{"num_key_value_heads": 4, "vocab_size": 4096, "norm": "rmsnorm", "rope_fraction": 1.0, "qk_norm": false, "init_std_up": 0.0358, "decay_fraction": 0.794, "decay_shape": "linear", "train_tokens": 136200000}
MLP neurons of a small language model. Each row is named by its layer, matrix (gate and up: input weights) and neuron, and shows model dimensions 0-159. Each number is 500 + 40 x the weight over its row's rms, rounded and kept within 0 to 999. Numbers have three digits each. A neuron's up and down rows have the sign that makes its largest values positive.
After each neuron's rows, "fires in" lists the words (lower case) most often at its 100 highest values on Wikipedia text that the model never trained on.

L3.gate420:489527552525540510470401520423556507498501505536498530472508427510434437563504492501503468496525581469452458446544502494490504495533406442492581546482469479498515525495535552551480489551532464513519479490493487506530476481529606449560498499518537483416467414444484463517449483419513562501539531501453486532432544499503516500533527437522477507482508488600511493466439455474467484472486448472429514479486609492489472444531556478509527462522520469502479524509475440426559466487439553
L3.up420:559524467497500532512535484433496480477491509461491519515445462507415489547556495551440510494500562483445464499563473490447449464521450484485513570466484498459519496501473482517514507561457477547534551443505502455508462512557492476529492534444455488434496481537500518539436528438473520475613426482557539588516518523561587475554534435538520488448515418610477471498491515512560537467537439486442439482417541499484488516479545452512504435495437480518477479478455523448516505488445566
fires in: "won", "developed", "moved", "returned", "defeated", "stated"

L3.gate150:499512428523473454496557595515508547471558465560501547422539443449539518525495568504454461449484487551534543524475589541445582556523519508490455551425523459527543522581490526511511463524486490494527511515533533520422484530572524503561538464527482436487504539460445522449496471568512472524524458472491466480553545596491496522495504478612556464531496431529502491522511524472471428457483516450572535501552519536546484520494526497512507483486521425461460494450508526510449488582510512
L3.up150:492546503593409477562625568526482475527504461529489544450557447464566515519519505535454479487481490475494549491476494524489522533519580488518509535405547535472537467522528519433467438504437583555500523532417513510444546457533572541515562491515520474534494495460534458468504558549469518510517445535454535461475526517432505497514466452525555491494520428536524486454533473429401479520513534521464484503474490545492487504496468543562483493508528475579484498455450564577499492484497478
fires in: "york", "lee", "england", "smith", "india", "henry"

L5.gate103:450525555470499399526542563465514548512549525475501449492556505539489507548496480541514558488498506536575522477485478577474478574538489476492510486427493559486449539578534512524491507523529425436539575473424563501525517455472530512523559532501480516484486525541462537473475549497451500469505547473584541507517512534475569533438505484475482482547451529509476489453576515524493479503463541419454483513465467598449496471445488476572484534499535500402496500443576555486541484488441434
L5.up103:537507510541586523467450545453487537526548464515504501483553536514477505562500596518549508436536558469548496428463527470425415498535503604520464458442501468590511498540461520487442529433429448564459519581508538496547490485529492490523531511458506432528461451480504488459558427545506545434490463508496489523498521551523466507533516523458476507517509477520557564485524496450509523494431483492501424491427483494610438476475478453516524485577508522481468474476494516473506456472442528
fires in: "in", "around", "through", "entered"

L8.gate381:540499543525538488481500520474483518462515502478471480479531483402426456494564553581455501551487527584524422485506519527496473457503433600526499488513512514493512457479466522492530438468519541533503522485577521497538510517561515574537468553430498544496516465460505478489537445485531538486458406513441537537494485412480479602530557526431552457490458496502512500512494444474468478498483485544488490409533544541489484548573554478496487545526549441478478468602538460437481570499485524
L8.up381:539559497519440495511508503499546563527482477593451589485537520532476511469464440491455473551497537478522544417493467520523464502518496540599456533575490487497460479470464474499511453545536465442536506511562525498394432544466463480450442431491545463467545496481458471548544511489466470486446465484540513493522575502479511499515506526483538460477557489486503459469546440498523518508553491501397479438541491550544469451526564537474483487566563505493423448580496569454465545464488484
fires in: "s", "bbc", "television"

L5.gate181:457513465579562473461439447519479562536509481567564542526542511477490513458475536545489460484436502540494487556534499564585510495439534557519538525435426564489563437406461472529524493483516562479498519482476481486470566460464540514484512512479475482470487495508489519554447430504554466533502490508581436570459551497480559545464522501497501483475489477518434513537561426506423452510566456541527489493496515486538592509532445496453481513435512525498518585552502511465452534482490564
L5.up181:424538563573473455529488436556526499552550508532496525497512464435463482568487499487426428489490508535477466542497545530426514406469466542562453500491504424528540495477440449547469514456455536465455471485533425485574451481528533458477447515476458515510516596499468454493392502541451394500509504509587495511560485503500482471473506526560524471533489544532473482551538460531467532541466555563488497520520502436493452492547478506474522508479553523500456528511551496481497538582521502
fires in: "located", "county", "run", "bay", "player"

L5.gate108:492454446412479420506488533528518485487537427559571501453577518476496518530529524536485476529488529448489453510569472448478425414481480468574494488535492471502461473501503539543515582488471490484561523456445387510428524547528479505483493530485511474468463470532468508508505450505547516490515549443524514514518511532408453522478470485517421524427506467524425522458622501476531481541438522528476519445460511518513417522441489548431497472518514488472519526523516453470550497482451570
L5.up108:533495453559550550464476446525526529514517465527450538504446436505533557477458511470502488514584488469538521515477505480489414578483506566529573486551508410486522457589477502464501443527449450502517535500411518510533522476477477528568413520525520457499486442591551454468547536494453416495524513475519592512510509542449576475553526523421459551494543446535498570473489506524520478419530471534526488504507531505473497531494530469435507463485525471465523510546564472436479472481451507
fires in: "first", "second", "third"

L5.gate105:502543577528536514522500571544503453537476512567470440516430475522470488487511441565470504541454457529469547545461458560513481468500515456527538462432482502505469538513476463596532443487552491438526471577457527448481486541437564493489502523486515432495509471493535469466455455540489502581488538500547522486608505559471472475482448537463487552534519485510525497460588504497531559504524469509523476519502490448417457491496460547481450463513549537419497520497425468519413442443464569
L5.up105:542527508527447545459476464397512432507521415608479574520522469519504479521487506493457494520491531517558440517553504576494533537436461526527446510479448530530553523563483510499503445505457495495509440474485446531554501499468524510497487600500523489465567528461505415501509499563480522465455558514491455513453460438526491460513502495556427454577436515476524484396470504466458539449524453586538552508487469504418514420551465468541494495476537525540516478512549515465482512488480523
fires in: "candidate", "season", "team", "school", "house", "title"

L3.gate103:526493490495533450491486569436526451489501543510491531490526516453529431474490567491477503527523550475435537516530445503566417480561473530468560468600436477450456495495484531518556555565529531477471494446599496528493420484458534538431504513512477487440477493479497503465499504595459445486501498511520497515561459470507523448561469539571490481476489512468505442485462556517574560532496538477414545459466496473558452445543497533407531514487560567485569526479534470489482501456473551
L3.up103:501586525516479477463489515541543504443494540520496496511501475532541475459481516525541540486547557457540509492463511428533496520484453477449510513493526485476463556534539481498558567561502555469473545490545500498504495570492516516490436562501465544469484445521482580531555512558504441442558470562542570537536456515488495467524508511464591453492501527458483456419524507536456541535508486565443527621509467506456439466565420477429458494428480532511544470554559527548587537538487516
fires in: "s", "european", "1980"

L3.gate381:451529527461461509524477524557431565523556441457460543523402474572559490572454499519438459555471523476457503557437495510512508543480531420518506537511476493421486503519413491461500555432489481467506553537458499385472505509513506550462500444480492463430506408454576521488505536478517505473548553512519463538452493438487453510518501541503497542456482542472431477490495519550481473475472423546476456528479462442521527529508535560505461441524537555478488526452567482536536491475507451
L3.up381:581490573539559430504456474440508524434500472537508481500484510594453589420528541501524506474484458481475455494440554503494524491460495486526507499515545533526523545550419494459526531502513438511479493506403530464498488603472531542487476493452515455470473410561541455469529494489488504513551459433457442523498428488493517510424503492455550510490521518495467519558527484538464497476538559443443500518470509507511469513504539548494552463504523547436447475441606539568549541551514473
fires in: "as", "sq", "votes", "join", "countries"

L3.gate197:500490485517470497534504517438528451498523472399568564515536499539466506517452543531469564463474509458550543478566514506480510485514536564512429499494469484508450490446552539491465472488498490494470450467431494494526558484592494492558472501568529531469549599530525479503553507540504527492458506497526444506453496537452530547450516469540546573566496494511509435444478450509428503609530514533495515459547508396587520500529472523437463552491546558552463482475531529466414519472524547
L3.up197:499499423544463532536506487464504517485518558498544538455504522491468522439493480537537481493492451464533540459532422485454443403569530528458505525416518486509470562487550433476494480478479570622513505525503468381575454528472492465432558543508449496565564525516597524498466494517515484546612470531539537544439537499505521463494550527519539528499466525418461489455473532486479520487501495502478485497497469501471550499541511504574465522508563435549463504504508518431512458490506497
fires in: "european", "british", "more", "russian", "ford", "less"

L3.gate20:493460550495496526467502512509445488459516463534568501530550460614534499499463489586482496519495472531521516485509522591460477546467481434431460482452536504528543593494545507479507495487483486506569502563480552484531510540534540489505556452443565472548482499499438492597435517527496530623522494503421404479559478488522538420466535507513508429492486476513509543492529511570476452499498484483522509500490489416526458550501552485550500492547535537515441623470480506487506532486486494
L3.up20:486477510471544490519460537515582451437488474573465484441538517485500463483461500489469514552423478480503540518452473488515527489443432513446490535422438515482559432532510481504534535437436543497543459532501450484480496480502465485491442613561498533516496509471521511465576566576522519527470533491480466531502473489494420499513479502476502456476494440439467489471503507481535457456502519456429463557475606541447452492527486553490495510520474453580508562475527496471486504401404417
fires in: "as", "significance"